Weights of a small GPT-style language model, trained from scratch on English Wikipedia.
Size: 15 layers, 9 heads of 32 (1 for keys and values).
Architecture: LayerNorm before each block, untied embeddings, attention and MLP in parallel.
Training: a variant of Adam for these matrices, 125M tokens, 3821 steps.
MLP neurons of a small language model. Each row is named by its layer, matrix (up: input weights; down: output weights) and neuron, and shows model dimensions 0-191. Each number is 500 + 25 x the weight over its row's rms, rounded and kept within 0 to 999. Numbers have three digits each.
After each neuron's rows, "fires before" lists the tokens most often just after its 100 highest values on Wikipedia text that the model never trained on; "fires in" lists the words (lower case) most often at its 100 highest values on Wikipedia text that the model never trained on. A number after a token or word is its count.

L6.up266:461503499503493517476506494492466537471510525523485477531477485496504517477470475495452497502481430528461547512495499514494527513516507475485515519492489461523479480486490552530513519461561469484525485519435498478479526537495491532481510492507493480494509527474496509507494497510469457500482474506510488505557509495436515508488507479485514483497464527533516473473514510520502480479477515517527486484516493530528502516447491539498492515518504508512452482508527472481535516505546439511499496526532538486517491470565471481485507517488516475475550536434526484500478480475534535497
L6.down266:528515489515485450532540550506500465511528519532491505479508559508516486545508471474536492499469472523478499507464533469483511522479549459517434519505479512509500468505485467469472494526461514493533533502519510504509479485531518501480459482485487533490465532472518512509503538495525513445491475467501475497497501471485540508514502520511495534477515457482513494491502541483509501537494461532483479525500507507485490560508510462516522481491506490519529506496524482514525474507434489505477534452515505524448510543481488504509518500491515527497477528478495496493565498494506433464
fires before: "s" 35, " was" 13, " is" 6, " as" 4, " to" 4
fires in: "it" 51, "its" 33, "as" 4

L3.up565:498466484545522541494470529488490509469518515484508554516525485484507519517479498479495527498499510478505490455522442478469515470492523489493510541506493499499485456480482506517481503532515483472544468475507507509512546499486510476477456487473450495496482496503518486507499487464501491512439477534507518541511487534492468505523517485511479516466504488494490529503570530480438497460507506528566496467474449496519535534518538536472499512526542514514499497490517502484506511495503503482562506525530502479471564491512473534517529486514537495464459473515520467488471480526478514477
L3.down565:456493516499522494472482486547520483483436524492501504462539500542509507532508497470506500513511511502520517535487476522493485459505494503503487533519467520496553505494490519470494507521534495521526506484526544505526533497511542483479476493447437497487465545459525486486524473477488557545476490484510511500480486525451523480496519459493499454507502487494501568558520532503504492493489476489514487505510500484516499525510477527491469480539471536479496474496518486517497516485524522495492474500502536496461544512478466501482483517517466453513489487506465520482473457558509560463
fires before: "n" 61, "er" 7, " of" 7, "ic" 4
fires in: "in" 59, "part" 9, "order" 5

L12.up480:507499510518515476509496468511502517488502479482472535496518512506533481521490438516455466514481453532492535540504513490502495523479485523506481535535495504502467446488493535472531544484451454506568512551494458504501542510516513494469494521469491504536546525507516486467480503447490472476506485510476475482543525484508503499454495529489505558489525487503509508469488541438529508498517502519498495476503488505550520510512554465509499521537487491466486505495481506457506526484505495481553529504508531490477484491512495463490575493514475496503494530466504498520488499480478489536
L12.down480:477499525501507531459536466471505469457484442524511524493545469485509518476481517532535533509493521488531487471497503509479507459502470471446527464486501507496550463516524521544551493477512488498496469498445476473469485540481481515531505512526563554482545498462479484551500520533486481525468491513520503547486490478509507491511492497502480467509495483516485464525530481492505528485505518460491497531487515484498480439546472520493521506516533509483514523481479511540515509526489508529483490496471524520493528524481490495510479461500545504529496491491507442461490499486540490517
fires before: "l" 30, "o" 14, "n" 8, "al" 7, "k" 6, "s" 6
fires in: "following" 19, "also" 14, "total" 7, "running" 5, "run" 5

L10.up639:495498481515484510502570519462460521509518529507511495486532477518513474511522505507499530500460512440479492518501491466488517548502505526502461480482474515547513493529481494485488476518503497491525486498499463474514495508532518426516469496491529551510485525473503486510444452443521507533546474487519508505516523509482550499457509474498521474495483497477475493490519514497473525503563502473528515482496509535494480479499514488516529539470520507481522494522492507512510475466487540537568451445481478481521522502507521522501464463516493442506494493494503484477504491529493530450
L10.down639:544508459488492508529503508492504508531474523481507432493488508487508495513504535526532504476491478475540495536538521522477505534496465471493493490482544498489475482506512506532505499470533509499494484471500473458524533532465497499538510493495518485559534473529463540509505495507453471483499554521499489510492488484487500466501490479506519453485468489526514469489469528487531465485465499523514525492528510496527482510496498516515532484451458532508483512548486522478488477529469497432436517550491515498464563499502522505507511474475471509492517493476537467542501517526544488459
fires before: "ing" 26, "n" 15, "an" 7, "es" 7, "ed" 7, "ar" 4
fires in: "during" 25, "returned" 8, "assurance" 5, "return" 4, "officinarum" 4, "service" 4

L12.up27:494511482487487507470508528512513491464482517478454551488474492504540503530528493476451519539549471517504480489506506473459524553502489500523471535529530505478496471477498522506499500505506500509515513507468488520477554524510503524472503489474479487507522509519537494533493500490498503505507478499499527512539485529521544507531525521496511485503479480482430461499552480481474496530503527498529495490476433542534527455458505562456505501521492536511553517501507502461472478495468447513532510475474496513481502523519460539479476510503516530489534502490499479482448498452485522479
L12.down27:490523504495463509507436506496510484473523484509530508547485495503502486479486497485564493504503544469485504511509519529542477498537521509512504501490491528530504492510499502488523497477529511503520473489512515501514458467497529521534532462494455497529513514525529505483526485494513482491514468512462472494456520516458460506531543459477468451498487480524499475498486413545472488511499473443473506489545478497506504530501529517489499536504518500439510490524491534492481507558534500493484496487457513504493464522476502520487500481509514486563494530563501491497456500536507474459
fires before: "il" 23, "em" 12, "m" 9, "l" 8, "ou" 6, "e" 6
fires in: "family" 21, "management" 12, "film" 9, "famous" 6, "full" 4, "size" 4

L10.up46:500500509551507478511538478475477540519495497488513489508483432537512513492455489508464492486530514491517496522482492462504503512532559460469497533443505495551537489472505540516464515491500520507496509487493508493478495541527492500485470504534503530531484475486516513493486497498491475495472451525477544503523470522485488524535487511469497506475505498487508540506526505470501550529512537517495459494486483519493564520471503487465531479515519538545510530466526533517518504501488510487550482496514476532443460513481495523489445463525477476448516535478511484478473500475460515502
L10.down46:472497507531467535475490506543468509502504478540505475486530487548494539503484460466520466529494489500456505521481488526493532499468520490549469469488490513517461523535546462496503462477504519493512483538490555437518495509497517539525502523503482508510512505448458472499514524510491503501490517509472502500497493498553476545485495501439491502496488490533510509516476460524520491498507487502490544480492496491484524496475483502512528566478494506515481486502504513458531447477526536523523468514488487479520536511507541495460481493482525487484504486551555448475474486479542464514
fires before: "e" 51, " and" 6, "ing" 5
fires in: "have" 37, "those" 12, "nights" 6, "having" 5, "females" 4

L4.up481:520471517516498491497477469501456522470477524487496553516508440511460491504510521494484497514517499487518496471520479489476514470484523521458498527487496474482526461465459479504489560504499447480530490496494488471486550539551487512482478510484479527539514505552512533502500513487479472537508497486479552538519505501468521507525494474471519510488517506525451516477508481503478545515540471498495520501513504554509552520489497503488483547486497525528501499508518502506502524510476478442559496506503512486488542493491501526504473494526522461498538537461462447529463485468506538469
L4.down481:536515502502502435495504517516470484561495528539502545534524450507495497486446522487521506521530506506562489493484469496459493494486519513482473559513474502533485520481513496490470523504511496484538454516458495506501549523523533474444490530502468503514504510493509509494490512497490474469460458510525516522513535505489487511509532481531485528492504524517500491483447552473517517460506472517470530555512477493503482478464510515476499487518472530509502521492540480512520516505526477490517493512503521467451539480478462507486525473460486487501514511498472469502447530448507517463
fires before: "e" 43, "n" 16, "ing" 9, "ill" 7, "i" 6
fires in: "have" 37, "known" 13, "having" 7, "killed" 5

L5.up294:514469485492518521569463439465487523505518526484486535514494486491478516490495490496502474514523489493484494520503463487504515504561505497431469515462467469547505502505447527470504533525490476536511475513474506510500521504496511486462490515515468492474474523510526473521515493467478474503480500531506525504511486533508494510524504496490498524452532502505470532491517536480501477502531459508490500444469529473520512484490480558512517526494490519490493539500516510534508514446512482470532485466539485490472490461532559487479512456534513485421513470499491509475466500504545509514
L5.down294:503482483486538502538485473493487519522489504498514494471509477521524517480505475487526474491497502515509467569512471520492530514503479513502464527496507492473499481478458527459474508510480497520510492514475532520512467475516517456454503547490488513454510487461493518483506539491452479499512451499482518488507524546503537493502438517503539518482506492518498501542469561483505474502565507521501502496479554440495503507481439491515504536506519526486472530527492477502492496489528480546530489479508476528469535490503547494458519507516525509455480457486489504488451474520545484535
fires before: " a" 14, " in" 13, " A" 10, " " 8, " an" 6
fires in: "an" 75, "any" 4, "another" 4, "on" 4

L8.up654:503496489503488510538511487537523535501502463447501490497509480514500480506457476515484478490508540530498503501501480515500520505526496448501479516467461466514459452521479526508492499537531508456555490503488486489483508481508509515476501503486539493491520506529470477572481496460508464478536424510514538503557522488495495505498481485524498521524509485497483539482464531479499550490482488520505512496441489496509531505511560545486454475500480548507547506497529531477487532473503483491562510490502480491462477527492490502502505492528517495514466542507488472446474528475486521520
L8.down654:489502524477472486454523440497517449482509528532553486431535520530515493455501496518548482507508490489537493511493498511461495484483505479491497520486505560495473496513529514496519539494499514469511531474501507499524516510536473478475502502469477536486479507514519474487469472523492499515493488480518519486480473506530544506484509533489476474528496494481513507497505530573532469522466521473520544480505476459515492512503464500528470491548469540546499489490514507497468512454517485515513471428487518511506508501477467485459528539531530513520460507468468509526520497467500518532
fires before: "p" 31, "il" 20, "es" 16, "ou" 5
fires in: "family" 17, "games" 15, "championships" 9, "as" 8, "example" 6, "famous" 5

L8.up331:479525496518509489501495434508481511481517492509516516510515485480482472521486484511423506517508504481475556512517511430542502502495514509507526509520461489517492481507495506467468554529513517459548485482501488510519512514570477513475477517516472481487482502570519478535504472496451514479459486541524488486509493530485524479536507508478501509484525532468544527538475532488482523498486496523514538427482486539529553541495532481463486497489491490492554502477463521495496485467508497504527491479523490470493487491503519478465485479502500517479488503470485470477479520458517519498
L8.down331:523532469508554475502488500497480512504537518501485504481518474524555460458461490487507510466517490507517502494512503501510506498524490506534496462481459531511501506520451521465467544480523464476528497543491513489502518454531522474449463490554499513513483515518525489553526515489491469454522439524492488520478511534467526472497459467513495445486487488489507577499502522504488491515546482503551502489498507534504497460492520508505506479489546496507549473476492539495488483518483514486535521469516470465502495500493523484546514514479465507495527467516477473500468532481528514495
fires before: "y" 21, "ag" 14, "am" 9, "v" 9, " |" 8
fires in: "many" 21, "team" 8, "television" 8, "title" 7, "time" 7, "manager" 6

L12.up381:515481529548545459540461485527487465509544506519507468494502492489486559542517483517534517520538543474535490503469469523529526484515500491476470521502464489559481530470475493508495519482497455552496518550519472512507535533507517510463461498495482515459515543515523494474522512494471522476508483500514510535516520497479468495495501492481495486476529497498493547512490534461481506486503497523455495531492522475507489511471483512527492522512533457475497462534494483507502504544491515512495478513482527503530493489488494561478510418510461450465487489488481499490480493469526490476
L12.down381:507493516552499498515529526498501495489477504519519500537474493501495503508478511479479489518455500513483451468481498543518502501541476485515487472507470497481535502487503454531534469510448536455520547529505543495445484460509435466479494491496481485534501523494478463537518548533512475547497415472495497483503531487469489517479483462490507507522477502536540504500481511521497497461491480474476465502474474499496495502483538544527490532493512491497491508472511518512519504478523522486514520549520531508497480538504568488508524500464499488506516541519487504501498468437512528509
fires before: "w" 27, "h" 19, "t" 11, "ad" 9, "ow" 4, "o" 4
fires in: "between" 27, "both" 18, "brother" 6, "below" 4

L10.up569:513534475464502507534457499439479488517522513514515500496491519525502437514473467494518514524499514491475477475511447456487518511438529552489490499500493524480479518494482478472480543470467500481512493507499500529476538459480453506497493524489512518492516517504501500500508568496450488466483469536486527517487516496491495483464503548466515516493499498501465534509498510471479508474490504548552496504480547510497504557475506512513484502469512473522495559512490510546509491520501492537498512541527504455493536495526487521492481528494484447448507519508459518481548525483496466518
L10.down569:494511506475496480522510493502507485482496495462533501502513495494475510498503500483549541525548462530481538491488479517526472456483524563516520557517495524527508537454535492485505480487516476519507489506512492510495507524533470521455481466483512535523504490508463495492462507535499505500490446500504488492467552531490510492487490468484502510456470518506541518498507527447477446487532509506502505482571498493504483506506467481519486477523477493553511515513446506467506494466466494453466471486496536516522484486513488467530544520507471464552522499480484497487546528468536492459
fires before: "ch" 23, "se" 16, "t" 14, "th" 7, "g" 5, "st" 5
fires in: "such" 16, "house" 14, "southern" 10, "south" 6, "search" 6, "houston" 5

L5.up49:531522479506471483460490490490436503501490521495504516515490484465490475501518477487477501496506468459494529472494516487504516510492509477470478541501509512496451502484466501493462492510499495512528448505466522505543530519503439516484490549500444493546521505539511497525509508490525463513540444489487518490510497530456501516488525538497514480455488459531490536476493485496475527450534486490513519501466518528509565559490496508498498514476487489553529518544482572464527508474494492445515520511508496503502551514493493503490496492511523481497554520511532493525475499485466500522
L5.down49:551526505499500483428490535472501438519497510480504557527496516507540506495497450511497511486505476479493486460506493474503483459495576456508498486495480485491517485456496490496523535514494529531514534509484496509495540512509484526477474488555493517549493489497477524503560538518509508466518498499522501496484458467505481479522479534544494528469504536480498484442490467479482451486539492469539507505480534490517504478506493473490488518456531512518521510514489519503477473494507514493509478531512449524495500525484476462506488527511458493460546474558469503521511511511495506515
fires before: "e" 26, "as" 13, "ist" 8, "ad" 8
fires in: "he" 22, "has" 12, "had" 8, "history" 5, "his" 4

L8.up650:498499528553503484503440490461487504514501513490525511441495495497504523502480510559486518517498483495479523469501473453515489483471500493485526529503484473532461515488472557516492522527479529483515495500464490447536530509506477444495490509517487501531506506460494525500526534486452472484515490528482514522524488506497493497507492527527472508466503543507514538507550483463462514491458492502500531534457512512500525472468489527490500560471532522527475510501458492518488483475494507466541504459531480489489547497469519495491517503525499509499565518496519495484468469416510514501
L8.down650:468507490463507498493462505550507467480470527535558516511505507513541539463473468481539473478485509452498489491539450491507504496479517469483540531486524499520529483520513478526516514503527519519500479500500495487528492486504503504470510488506486455500518458527507520536513504512481468446512522574494470500480496504491468512486496486540472500518527522490500489457512503466524466454485482470546490479482476511524518495483551489498518458473536504567507504504550484471497497441490501503460462541516508498529537494508471514497547510483508507501489500489516514524559470512501477465
fires before: "ad" 25, "as" 13, " was" 9, "in" 4, "our" 4
fires in: "had" 24, "which" 22, "has" 13

L3.up527:512482495523519492537504508498476543517496479512517518517467472501515472515452487507483507549483482471565494499521469504473544483524529464479498545490469494508494476492483517489486521511508491530535489518469513483487517509496494490538445540516507526525508508508518517473451467483487493496484471513469550517506497539483540492521516475506503480466519506499479506500515496486459516491498457507478549485485491540510540496479531555471516518451493508555516541519514527495515511460472525429526499475504492480477520489523461491485523492562496488434534533468507485469507498453505513522
L3.down527:507502460513536492503486500508517510476530469529544507530498507481522496511535487516485502494501483447509485480527475485472534520480507456459509515534532497524507490507454501511483541498471521551524486500510482500496482552461496483479465528497476490516550501437524509505499466474491471483491482487510486492495516522456505480506521498511463539476511540502486507482496522454502498485466485519488532484459453532515507517473561531490518512471523541524462513519521495515502506492477496423537483504504468479507521499499513468537525488519506453469556556497559466464493471491495504501
fires before: " the" 27, " a" 9, " his" 5, " C" 4, "in" 4, " to" 4
fires in: "with" 36, "from" 34, "related" 6, "within" 4

L10.up34:491539439521524518511514434460487522496512538487452524467494459478516519462508486500481443485524541511512538509485465478505504521538521490447477512478512511493517473495502532494531491491531476530520458504490496512493547480507491505495498531473468500496549478523524506515520474482482488489513498520516515485546499517456506498504523536519508519449498515501522514494510513480480503547533495483516471485473523479519517528465509481502503454529521484513506577526505472487487512464463465463501500477505474514521529459511523514500505470537519517511451511483523493505449495454557492482
L10.down34:526534514497542507517470495479450483478543475491473540528503486487517499501493507482507488487457483516472545512516502488489496517477507489497456501496541533536531533465470501474500462483475501517496549477473477473520463499497481460508500476485498526480500530466515488535551560427447479527454499540489516533518526537523513508505523511555523512469512471455466509513463502495534486482490525518486475522477536506495490534507441500518476521524500490474480518475469513475531469510498555515522540478515473506514525526498514482482486497501521493477497499525514516486492522448504471494
fires before: "l" 26, " in" 10, " a" 9, " " 7, " A" 5, "ot" 5
fires in: "an" 45, "following" 17, "another" 5, "follows" 4

L8.up612:511460511530535468509488475444496533535516499445498520504516507491496531491473526535480498509526462518484481522501458469513551524530495479474456500505508496522488522432463471495500489521510482539504507530509530513526497487480479497450522574495461513514503511517520517501527526442461487486508468516507529495506486509514530521516511518489477528465503498493478521515472497488498472480539459525480522484485561471483510491507488499521535556522480516497502525522514475488504485457483490471554489472543517479484482492514494498501494476494494501479517521478492469496409540481520478508
L8.down612:466505517507528485514468469463509500515473530485502496514512477499532514511539490533487499528471496528505521534504492500555524506519462510493499511514505466480514524496480506489471490552482489507492513501513514482539446437480493484431537526514472509476502530490514472485505511496502519520516460471521506494552508478521498458526482523530559536440526502491512506526480535444483454491523470501521541478484495451524508490525474471537498513542514485489503504501543473501503493495520491523545494488535518479466480518499497520466511495539515454494459524428495491496460483476490474513
fires before: " a" 12, " in" 10, " " 9, "im" 8, "ot" 7, " al" 6
fires in: "an" 70, "another" 7, "any" 4

L10.up446:507499508484473519522515513489486535465488479482478501501513506503538496486477461469458480540532475521490499526513498493480506515567524511514454578486496523525474503488524497500523468511509509482533520498439509519516494509505498548503518514485503486505534509476493499480482520491484494502495489541505473487490524472505551536482531507479460492479488514519503499533499505487423498479522502483464560483504495486496533488517493504521494502491471525521497482530502574493507512436503483502479467481502553483496510484465470507501487546522480449500512569453501494474487498428532485516
L10.down446:524489465476503484511535478536484463453480533501532496499472534508482478497484521505499490452520506484535514493527466501492508524506532478468541471492528486509475454488495457488474563539509503520443461463555492492512471477509479469490484470496522517478476539525522514509501479523508508470543476482521541464499441547481536519546482509488504499506511506494516538485518492488501493475460504499523506525526488498474503462515486514500490511535491559519470517542477482534484490544483534491492479481499485483532513527534490509483520460454514564513460508517479486509502522512469490476
fires before: "il" 21, " is" 11, " was" 10, "ou" 7, "ing" 5, ")" 5
fires in: "it" 32, "family" 17, "famous" 7, "ft" 4

L8.up686:513483498519492525486482501509485512493525469508533523484441496536462480559456471486509538532510487500496546513467522490480500495498560507520514511499471522515488491467490513506500503478548494487474487508516517518475529496500436472394532559524485508506540490508487507517494494478496493489489512495523498464506486519424469486517511518480493506527484522549447549498494512500440498500477473489507559495505510483474500469477498522469484522511494512545498498517512477520522468465505487490485488481484549488546490515510501503475513527506507492486538523488493507516467484505532548492
L8.down686:486487505461499444547506494520544553503535532482500463469478487455491509463497552498538482481506500528524441462479447501549497490459454474501482472533543495500505492482486492518485518518511506531527502514486495508513490507542503460540490475519509503500460508519513528474471494531503501487517475449469521508511502478535499542498492469536481502467480494494517492525486493446501507491500476560489505512522486513498514469537540490501541536490544477481513509513518528481500511535467470461476471493480507505534497469491492486527508463529492552482495509543539519491457500489519503483
fires before: " was" 25, " is" 20, " al" 5, " f" 4, " the" 4
fires in: "it" 43, "he" 43, "of" 6

L10.up320:485514534487523481529461487501505531548518512479518514483542515493491493520482487523477508503473508506526480475527475498480489474509501479445510550491518523524522505482427493520492529537495479483496526489483541497488517492506479482457508575519441506522510496549495522511497508497471515499469476480496490489569451490508555502483496492484486508500493528524545567505530496508457488539452517511490486496487451534504545573512500472514501500470512510523496485500522492519488511495534465461514479490490479505499496504509483480471473432517510482450495502466508489473501491482502522503
L10.down320:486512486482480571514503462461507507505464491474488513535514537517507484530474505536524509529455465464477547485493446524516499535534532500508543463469517514490525467500491521523499478513484483513521529478509476482497435552472497483501503496498468459480514477519514505508511490511468520521508531517494420519526497529484463466514489503480489541469486505505525493457499521483523489473527500521482449484505516487492509507509499520509494535478536501552488491454478499504511492489546505535493521527506476517514441504527533471539459506464523542496521510498478489494490494500508446535
fires before: " 19" 24, " in" 13, " to" 10, " as" 4
fires in: "born" 47, "back" 13, "both" 10, "well" 4

L12.up448:538513524474521510486490455478507504530492492452463513468523486498487517533455491494531508542522477498509508547478503512480480522514523500520467546471477491512524519462502479514494523504519470493535523540422477484484589491505509527474536528519498497523535529525533497490526498474491498485480511461522510522512506530476509415553454535498495479501472474499515507477511486483527486490529527466444473488455512529509518483477513458493533515542474491479505489524493524538507521496499509482519487506523494526484488513500502497493536458515493536486486497495484483478508493499539547503
L12.down448:502426498527520498471491471488525489498445514511499497513523520496449541488483492530517528513441476498501471512500549543484504505489541494493539515500467509513508508509487519540523490505471476501520510469526500495444541530463497490512541513493506455504484508523466483529458491520483495516504495494511531501475490501524503506526511517450453486508546503488474502479500496475492510524523498517528559564474544480520504487527499491506501500454500520468493485529507514505520512521481535484473474527453472468503502471485464510468484480538493479484475494565484488530487513470490439548
fires before: "o" 53, "p" 7
fires in: "also" 45, "school" 7, "vs" 4

L5.up181:494528512474510504506498489467481506555504514501577497503518482478522484519463502449509516521495456455499537503466483503561491539475491488463489511495452492470468446481520524485492507472518506519533525508507494507498564452474496531498492473489509490536537533521521500489520538493516491499508487521498490498529502536532536451510502484497518483477497515531519469479522511433483492462542512464533498478516556502514489523445511554496503527481487461508466511546542517442497500490501499500490498482519463514504540474483475500517538500515501471469501519495511475489480513511508488505
L5.down181:493523525474484471498517500466507511484522500511516490471490490432484475458467546477544483504522504524507521511471494523530488485500487486491472481453518510495504483470541496515410493466475502538499517483492468539515524492496521546587517493512503499527515486502475529519515534518499518514505514483511468472483495495480508489510479502497532529484476525514508484510438497464486503532518526463471473484523520498502442498508497489500493498500494423474480504546500518496509452553537514538481500472506478522543509515464480506530519550485508549512488514498487535505543490499509499502
fires before: "d" 37, " was" 6, " is" 5, " w" 4, "s" 4
fires in: "she" 36, "launched" 12, "published" 9, "he" 8, "finished" 4

L9.up25:491486485506500509471486430493511523511489527505468521510524487541498476505468503477437539537471525502518501502469496485497505522485490487448493513472511548509541502463478515488484517516496469507562514480490443494475516467480499467492486519514484503524478548501521459493543498469506510488507463494480510528520494510509481443515500497496512516465525531491508535491509506499458509509513509508499525520438500494531543453542490509524485489524521515509496507502494485462503515498480501498525554518502478408491498490507526474509490467510498474479540498498518521514454530438474560487
L9.down25:478484496470455494486492548477494486484509518515449477533464519563501491501504510497501512524453483496530508518507558481476530525473514512477454457479525522505509479519473500448522508509515485500508484539535498480503495485511519519435499525473468526515459518460496498439503527535517495527513548518495497500449521492531499453499552502465522517506491513504507499523507478472531511467522518518530504502498481505566534534462464496526480485495484528484504489505508460475505504436493480530485501495529485475535486502493485522471504485502469485509555534511463497487538518519468524488
fires before: "o" 42, "p" 13, "b" 9, "n" 5, "al" 4, "s" 4
fires in: "two" 42, "members" 9, "temple" 5, "tournament" 5, "total" 4, "tours" 4

L4.up658:540530484516499515470487497458462516521500511492508475541550500471478521543480484495511499545510484461483556494494488454500501524489499513503503552516465487523458484486468491497466552515484524486500481513516491501461545542544474528477490507461516481514535507428511503491465502472528470523482487545464486494507506489488497488516502500486463519517478546512500514496560511508511510512533485514549502442458491530514491486476534512472484511497511473509515509498509523434528478481491507466500507479521542495503545483475502503501538469477520494490520501482507424504482497455492505501
L4.down658:522507524484519505473500476481494521524490530487500472490502519392498509531442505507512499498507470533492497527455512500509449470499509502530501501528488491500494499497492468511477535473468494514525516503489487506499490512519523601554498514464557511509482490502490497508504501536551493509514492508473490507510508455487480537515483469488535504494505479475482498519504507506452496546526500502520530459474480499499446505522509472485488492514521387506467493515513514476520468514519520478482517503505518508488527500485498510530525486523500494531482473484466511513540483526473505542
fires before: "s" 26, "l" 26, "ong" 7, "-" 7, "b" 4, "ir" 4
fires in: "also" 23, "all" 18, "al" 7, "along" 6

L4.up394:463490484488520471504465516538475498489493501468500513497572500503519532498469527502467547538522514480527495496517482510485500514501494457498489504508440507511522443469515517489471549503504513535553492489531504507522501481538524498489517523524509502540510526527506513461517497511506507497480508496477533484529483511453542485496524473421457453495519512576477513469517533505466504506499508465464482486465469507529511553510496533458520492453498469472505504513506505540520509481493520495492462478470529490471485478497488464489509487476513510519509505538456469502491477540525533501
L4.down394:487513468523504501498490476453522482497478504537485503516502481511494517541528490518504517460474520491517501516486494510462500496475526533494540455490513534487444533526459519499533457471481465499486512494477509487471466472474539522501524489482467495494471469500485520500496491513502506496517507498501488518437527477515483529534496494518488500526496507438540495531500514462499503459454552519525508551514527496455506479526473477508487511539484494508458461459518530505450484557515508545490519520537488521537520513517516509480454511521503508555483516496520527546515470471454466473
fires before: "en" 29, " to" 12, "f" 8, "g" 7, "ed" 5
fires in: "been" 24, "due" 11, "began" 7, "before" 7, "be" 6

L3.up414:496498519528521491459459502495493480501494515489483532492485516502547489472488508496506520486538442474475476487492492490495533501523536483467468509487473447490460497475476528462519497502495492511514478535483511534523538490460488535490507500524441463534493531537542503492519554474494505478489489506522507511495503491495553502533503525517504483427480512536501528469470494498515476470572462490500484463479559506513517547492455496498501553490476533502494516557495516478485457499490481502484489491520450484506500491506463464473521480507459500465520508509516513510452522500502466509
L3.down414:515501513505497500461503517486522491501513528511473548490482522495536530483515496496531491470524446510477486507496489504545521491524544472511469497472510495470468468497455517490520481459447530547548487537491524524485553489481496513467509503542463504541470509521503558459552545505518481487494511486481481508492498477473501507520437524521521486497490529500506488501438467494528490501545473485482468511493570494519512526507442476479471501506509490511499511551493478493518461519499464489500499521507451519525506510493489479469524470517473519443528491533510507502481497518477493525
fires before: "ad" 19, "as" 19, "ow" 9, "ist" 9, "av" 7
fires in: "had" 19, "has" 19, "however" 9, "have" 4, "him" 4

L12.up490:474504435533534499507486500468524493504492535493486508531535454512524511499513529498484512524510502500516484488499465509467550503490506499494511476517502515511473498494462507513494508526486516527479485501524486478480513550518508522492470485511490481501538468490493504519530457519467522467539510534507492511459537515494522475472511456437412493495498526536508500495540543463514462465511505499509508512512503490520479506514519506534481485445500464523512512521445485467519504490479424494543495508520516527480530482518436521466497444504464516511501496451501493450494531510503485491
L12.down490:497492501523505498503570467499513522511516513544523500517507495519526465468500485532493491476483535502447497459486468501509482455475520493509464474478500524505506526500552490465518481501493485519501525461528511478527454440495499435468507526499489476516488501501533508498529468524453505518462480531564528527491514474517430521507487476501542525485483470471513517503486524522526467486453530491486487537512521486445512517500501479536495504510518491500491508508494521480507484523525535470499515537533501471563432507495521547507529470482499496502484500525494471492506516499468508524
fires before: "w" 30, "b" 10, "t" 10, "ter" 9, "h" 5
fires in: "between" 29, "football" 8, "bacteriologist" 5, "better" 4, "robert" 4

L12.up760:518480517494459509488502478473533501488507567535525520482517496518495516513480489516507483531515470483536534516481534507528513526512508520474462535508503468475489511489473464477504515500534479498517468500535526512501500482548470491487503529457522488506545514513506537502519556509494494456511482492520495489474479510507560498515508533492456548499503474487456477472515497492506502517574478494526519471461569492485502524502476473508492512482488473519524533524522516458495480444546528473493462500555510462487514483464520480454511507506496465484468487517456494494470544476520481510
L12.down760:475502516492479497474489493462519506514517549493500507525451528491498476481518507483511483490467496537459491495488486480528482485515477498485493484467485472544465501513470519487541443540518517514507486516480455522514514505462484473548453488494486563528484536471526469467542512522468512493519509502478504498527509504518474492492456570515496468453504486494524505533509543469515474529485492524500479484544518473506509508493546504484498542532500487506481497508512527535534475448512497487484504545501503517500452509524553484511493493514494538514518458530525483455451483511548482534
fires before: "ot" 24, "th" 10, "m" 9, " in" 7, " A" 7, " a" 5
fires in: "an" 34, "football" 14, "footballer" 8, "north" 7, "information" 7

L4.up349:478514482527525471534485498513484518508524514457499530565488491497532512493473515553482489505541498467513548444489472518492493501500498516478488531487505477495507503421462465466522546515535451517509525467480522505461489523490485503497475526494490544522510511552547492527504497487483512502514524511525539544511541506474555501477505490491489517466522513536491469445533522540471549518478474524502488463469512506491504502488523517476484514449524523518505481468486493494504491468506472495488482487495523541500538499503490499483481508504508505508514504506481503457448491521552510448
L4.down349:503534534524518454497489482484486515478499476493517525516470532489483519508455520524507479514535484490513514497545495517494429488498451541475534546467517490512505526445476481505497500475530463527464527483508485511501492509482501530495518495490459525532471472524522510513498468490499503488565486491459514487507494529540542506483512515489469466455514501491460466480509454500446489563488498523566501491487520520489472485505502515431502500487519474479499483474538528504502482489544522502484511496481517545520488504514480500494491530526517517537509519529431523487514486522482525475
fires before: "en" 22, "f" 14, "ing" 11, "g" 9, "at" 6
fires in: "been" 20, "before" 12, "being" 11, "be" 10, "began" 8